python train.py --num_hidden_layers=12 --hidden_size=384 --num_attention_heads=6 --num_key_value_heads=2 --head_dim=64 --intermediate_size=1024 --vocab_size=3828 --hidden_act="swiglu" --norm="rmsnorm" --norm_place="pre" --norm_eps=1e-05 --positions="rope" --rope_theta=500000.0 --rope_fraction=1.0 --qk_norm=false --attn_scale=0.125 --bias="qkv" --tie_word_embeddings=false --parallel_block=false --init="normal" --init_std_qkv=0.0274 --init_std_o=0.0274 --init_std_up=0.0274 --init_std_down=0.0 --optimizer="muon_variant" --learning_rate=0.0075 --beta1=0.9 --weight_decay=0.024 --lr_head=0.00498 --max_grad_norm=2.0 --warmup_steps=200 --schedule="wsd" --decay_fraction=0.903 --decay_shape="linear" --final_lr_fraction=0.0 --batch_tokens=65536 --max_seq_len=256 --doc_mask=false --train_tokens=447500000 --max_steps=6829 --dataset="wikipedia_en"
MLP neurons of a small language model. Each row is named by its layer, matrix (down: output weights) and neuron, and shows model dimensions 16-111. Each number is 500 + 50 x the weight over its row's rms, rounded and kept within 0 to 999. Numbers have three digits each. A neuron's up and down rows have the sign that makes its largest values positive.
A block is one neuron, or neurons of one layer that tend to fire together. Before each block is what it responds to, as a language model described it from the Wikipedia text at the highest values.

Responds to: Copular verb after subject
L8.down69:483497484581512525427493431547519512441503439513485455519523572464476524436452503493524498567593462534519483506434537478492526495524468562421534502485498486484577426489426457471586458547483545566506582464563501482529448453491582639482473493425473530511485441500420450448603453495511572408
L8.down150:438436518602441500479554502487426385481404571492536548580494606574427358584470497436529409433510533492468491556526586467480518315494533471444554447508478512520458592538548583426486497574465528480462569542496475446459492503503528437563494476495514501471449481465463625401518488583528518433
L8.down755:492505462427463487459530502469529463480562558435520499488429502455519453563519552464499526462510562603522452431496564510414505535545541542544490529519460447492508580529419433524460390465475525568534591463482540374460599552443522543519585556462520504511422440487432471508535399573539546539
L8.down835:468451395544448448530446433579503402530589411446649417557397545559538480530497513437515539494518477482556562463533546550445537423506481564519518502527554468453492494498405553437519450443503498551575467464478489482519532466612479587601533498545580471465523452500437458599469463534431487519

Responds to: Locative preposition "in"
L8.down97:480532492507439515519545529486547532487573521496453491482525453530460483516473474498555472432451504540504496513453434505547491480524475427542545510514491443568500463560502559565464542487548454468484488442503450488523523555487406484487535552444519474506545538391511578420460430501422477488
L8.down161:531535432541440530524529495496450509550386577526463526502449527561546382517518452576412510451535597436509459558501567529567485551461448499466544444480532492495486461539531453451489468546506459426513544460511521549466474561492552576493478579510492431486416358558544562503457500567479453562
L8.down497:513513444542519487509543410535566546442466482466469502607633459461501521490550461526541424468533545506457514455402577565553399391520544496517498510498537574454465475486500512433508483539499470434410613478487535522585500530525486495496460511460442471524488517447427449531461601498464448475
L8.down789:485470539500505489494567514454567474502409486493518422516502534446429485550455591482486527486503442424503447460574555450586501496481485553492454550572524571554435513413551624580489529511532582622559536506531452475525489514447432526480448559453563341580459370413536427455525451444569456467

Responds to: Foreign-language word pieces
L9.down334:569500502484535541475589554530502435459488479419478481548465505481487452525554490508475524535436545589556538399524511564378546451429539464501519525657472418541523503434544599466547553537514500434469530518456538448560483423512470584359500530528451489548519484486489586512452405481469494522
L9.down481:573454510501505496550549565493654481501418502549541439430404506552447443505456535482500450492501434545481493478441538512458548492433489479518479495523504455523451477503467530456440456525519528514445535482547456537363545463497522478443417548399553397436484532471501533492471474547513535427
L9.down526:622557527503536410535507568582497531517546479548475494494456532477452488502439530505489463478545541533607600456483381625499499486463494521484511526504546473511504489551558583558485580498535543527499537462541547469399550571493510461362518428516434503545417514534536523435461514419579477454
L9.down925:533573476453437460552493512494445520517486541496513506530421547508535451500455382474549451454481494529541541492524392586514486378533453448475411458493483391499506495602593640457536561468506544577492470562571497432430490492504491523496588580499531515457468495496456524428543547408545534563

Responds to: Mid-name word fragments
L9.down491:530410577512588432476523492555571545481617559446522506488484487410565494493433529484483474420497469463528483504499489495473410427548475510521504492484525558616489508477461536433510562536492489518513533557509539552442517566654558434485463438542554592494484530479535520514470509470495530404
L9.down508:515496482531469404459512495439417506480499496510567500555410575525492477445445474539492553510521472480434497523413609486545423505558522530530522562487559467559585540527537439504562488518531464428601466517502490472485542576462533520465494518480447518537516516553479459449544447542499494494
L9.down756:481472517540511444478523484452456516415518533522397515479530500501492580548563470524509548445475530392445436496571705418445565454571529532397470385419514463512530453635386502544544376493526458409478451470510542381560492523507448537468581525495485444447490540495450437536444514447591480568
L9.down857:548554518496535535534508402515527491446486493515534510576589606489416439515578537436482522494554571483482585610412612509478458414510478416626475543420548517391502458545561515555568556448393523526496486516504384505432468547469501574422560463496401394485472497529489459555491463494479500545

Responds to: Leading digits, word fragments
L2.down619:449443356429447499518490495495441501509591485569424504470488518630481522423411440554565505477471562483460608559545488418513545420446452461496564488554542499498496523474473474563431507539463568523458615518486541424511520566517506476509501555550463542490546406581523578577499533393441477479

Responds to: Adverb word completions
L2.down228:494480491596512509543464512503515346464527581466495466532564515506504465549454480489513436480522488504451520637527550537455527511519492456492477491497546506522462475554431469472437532420516543497473480510469503483487433518537459530383456591526449550574503507462520557470560507471601466463

Responds to: Pre-participle auxiliaries and adverbs
L9.down358:487543494489433402377562410402444428613438458503563463402502498496470497464539455493492514498460510499493598528530625606552548468507492523538470453472526426528501427479478505482535443540443508423478454510520380582455544510477438481565523528492497500429570474443445451443447489442541460552
L9.down459:444407535527473469499545539582527473534574568469583440607578468478508526526492481399507448524466511542501492407469443534387580515498502516484538423466551514465486414495501448489529529496496487549527497489480414439444478582555505531590518559504537520513590488532513535597541539485467574428
L9.down466:448450518423546498414462509527453513525532526462408514512569543442396480424604503467461485518595527556487545519457427501482537421468555524428566429429553455452419567534572521413538507430530400535490456529518487541551497468584522515464510477492559473538567398598608428532409528436518511576
L9.down810:492567468542437520568451545505454543535462406527555546525448462506437505600460468552429598476483467502582439499463368458501477417524541510505498510452489482457402518501506522580495485531605500524468411500496529568499490487455478484600503508510465463468525449434545426558424560463518522455

Responds to: Predicate linking verbs/participles
L8.down341:463577497482516399424465335579544453459506510422562590497508428462563422570548488557512550467487472510487543522364531520535573492550519490513458512463536467505526454519524502452514499440416531513423525436546570504512566485545423478426601509535494514500517462560549580546494500490493573484
L8.down643:531461541504482471486540575432482499597571532530498463475439574643468422482405460473554520509466365514521553517500598545529478433492545515515535412457505484449422531495495381452433477402404567527506446520452536509520461503527487535423410499451552477515519530590478501497467503514558449553
L8.down678:391488508552445545523532471537542527491518452441453468514583523457540471518476448456497491481456593503595539450464389525565500520523558521442493506530442529608522471455536531443498526508443545498527539505456545500477616599603491580559444451470514566483503489467550532526490532532544476530
L8.down949:526473528461472506580446476561597481541502480423447419488530585547513392492490450475494522529440508521479487524497587571486541540440468513445562497499501457436562515406562548480513548568446458517558500495496437561556474439405571544423550434565465371482546452425527516493542499529600544519

Responds to: Mid-name word pieces
L8.down7:507492517521477551461444462529422542441575592565469505484511609546501443485511417474451508447495492515449456501491285484450484511531509600488511475442485577397480527508527580436480536435520454397534456531519500519483609483506583561490575413474449560504483538564429478462446498463506499555
L8.down381:517454522514499573479507438490534544475464518434519412608601439467502521449503492542521447584430534547449506512404502556559428532387518561515433536592508487486523554407450500476498476434494530460442483433396497481550475471505526468484570526518495423497475512429502410493529483462540414500
L8.down778:565533595491491540486529522479604477446490549522567443492572494565477504599597504505592501422495492525461433436493346457468486427475562538406520415539541476452464510525501491466513497548582501574549519470454499508518518592421524508518469529574480478442527462489522422489455528443469397472
L8.down802:418540531599502550524507445533473470458531479512457492473482522554555499465538481522512527529486510539463481502493456584432560567571502593452552432459553418477493524470489470476591464511479465440450436446370500466460434551531581521517512438432596522478417493492510569495439432545416434483

Responds to: Passive auxiliary before participle
L9.down388:526498402451529523462557454542541468541547568461493496430584529510550465456562568495419525464410555533458522502446520498432442516471528549448501478456659484414655464520511417533482520437539526462417577482517470462554517492474499510543501558526441567590553492593517444524547451456551474551
L9.down428:523502361490466484474580540481535463498495438461462455522481565495506419537441526460527421536477462461532388508530501533598497480514468472449502569512417501466506360473481508491613434501483591530476484578504510489453597504522520433540431534384500518518508550528552501512543497420467459466
L9.down798:533481528503512464490563487544478587439435595489427392461536441509450518484537415517550514408544473444577490503522548505501448528486444522404568549586517515428504389475478510444470461521494449482536495547481489468592481503526458489539443532543525514403456418561568529408468577538487495493
L9.down836:496549390493498470478470508498610503577467523526470452476517533438427494489419419503567517504509506466499541496499545505455506558490462581452361538560473557372457422497521541457442489490442469465457534500479517467396520453483494451603503430491457519546559620504471592477509558460502509514

Responds to: End of first names
L8.down148:493522569557513447531534556461537540514553517472546470569594503415534545480428457503512597461511544496427512547467412580487533509614567507493515542499525606430568481522476500494497464502481566474509498513453466511453459546435565490499533501556508451427486429453520444530511520451473535445
L8.down185:520433563571460486428504437424430450577592479492485530546549582457504466546500548475494411450553471495578548428442507353509444549527455499579486507551508515477526566434554484535492529533479450595571404461632397483562452525510489492566464518535436557504496562483461518488561465610529514508
L8.down469:452549460453599455483519489591564512534497375460507431548502496488486564514546578505485383407524520428427403472475621484497513396480561516464508533521546474533508579516532533471574542510475527538527431482482515496517485506582540424473360433431478461578538476450488592515602451509573472516
L8.down973:486406423522568460508546601460484478467597526494483519517514509464521531512406551551404528506552451575512546459460646528510507443496456480412536480527463510353541460527535626461493542421538392487488478462497484482546471464460462544582539518511559510463569450465518454545483464501419563463

Responds to: Mid-word consonant fragments
L2.down147:506398494470541472530538460507408482505518499465483469397564495519444488536511474504522503470483476474416533512448445371611427628556583456528582510545566460416342463411539441453473519487445525487489501485462534485524559497496563548511459564564422556499590470562461500507578501508478513432

Responds to: Name and word-piece endings
L2.down88:570601476476559543544519520526499430395436364484467497449453520424525508567473518632517432434546542506498441497523609426491535535475560507572581454352524525555518442513462611539488492598522514428571513475488463512497428550479443480482581484503536462552529476555464513498508512492460439486

Responds to: Identifier pieces in codes
L9.down150:522459579445510503546527542420461526537485552507462531498442445528596522491559529398546537541585493509585429578559730498503490541508436518537571470555459388503532468515541459427527435486447542606535517533505427473495490482552485456494502546527442429423566478514528515468412440444438435582
L9.down390:573464519517502478525575519558484524466535518407455452541548559512444478569612496469455541480472504469491516506556457521466504539472519557465487573481472597446569601501459435530526522535518437508548609563452525540482455502566447395562431494520563592528514469358480410647481539493583541576
L9.down523:502587523415522507530545533574580473475376487498507525436571527513446568571556462495518488387497567600590547478436566570508436556547552404443496527439430453542577483524580503501446508543581433475537517562533539498533540460568476426545458523427535553525518476501474537503456495421493390496
L9.down932:552549460567537478491527438429459436499579557483402591432547575516545404521459412444446496518525468497533554471509470534528492517558511468474513462473564465448502504545490597458395414449512535552538542506432470505494498483369508490460496514543476497406566526507534466460476570395478457454

Responds to: Music word fragments
L8.down143:552502480548546472569504455475454456528525504522439506453564523518509492438516454459450486480554557543557518514513432545509513595506525512477536503524604562480623542462543477484446455573562514470477590518453376401548378483495523545383495508534552458520440549471550502550571477501423549541
L8.down201:517509469477409560585509450510586565482584546426515492548468503485513499557575499545519479508430403508504397470469434494510530572592514542444496511547521493486579451584520555568483533442450511553479409449422437592496475590485573534493530540460517560459474493468548448461463555515520502532
L8.down258:446525518502447554530482473556475488533503491556545447472482393458464529586512505568537460518427469497589457532575436511451414479524458498496572494584459556481571482489532550566457448506559506523459492473460512476592529388487587470544509531590492417465471501501575510439514459478461505497
L8.down907:493567490579471477466397431592563494405537514461503550600480490474426509534522580505451443486513486637589518443482527578520546490501513521421524525443492505539421416498522513518519471426530392514551523541488491488533557546463536503403543531466571496480490533519526491549400543524536542462

Responds to: Word after main verb
L2.down760:583395509505496530503460491530493483459567457493495491570519565486539468452447456476586535466524442534531563506458592534440471419555502537561475516479469487525534470450515585372521506542423584439503462543464529546527443488493476503528497523495495431586417466417517432441477502506458468385

Responds to: Adverb and modifier completions
L2.down326:509524474508465485463501531504440519494480475457474509556554497514464485555443494446502478473488394513408505603480519555542520618494503572520537480426543496405481517404506499391471471511532459501461461577476529505507462502523429434525486424438368491516486444470514394470426506480540543445

Responds to: Sports and guitar vocabulary
L9.down408:519527522442506548478535490457519405464472480517512544494362478488555505494471534565515465506550421521552523585553311493492521444499498508434416415471482532493550454510429471491486517445574468511568445470532576416534575501390551452520587547493498431505538498523494368522430488464533536431
L9.down547:524545461428405431468500594469401434515510454542461532493510591541589592585491540671534547525483480504444438536423493491530557524476517468462500493490479557565497484517543537571557489411537456497586536440466590443493403577508502550460550444579402552460516614529420533478450523488527487468
L9.down574:512455536518480500433546436509574570585506533483459578458455510442498461419570398473446466438500491492514486518604500432571443532446478520383466572521583470451531527562485416448550562536488552519500568532492488522560539527434481523398449446524493423534386398479515534585453546442505508514
L9.down742:434603542520474538528546465535483540574472438530525518420528551485409429438469501471502511546413433454475430497550480484553477517560413538538546555510591461484566504542614523581477410503467485499509495499537440510472478601492530518438592425457524486423537510508575512490478558550561530413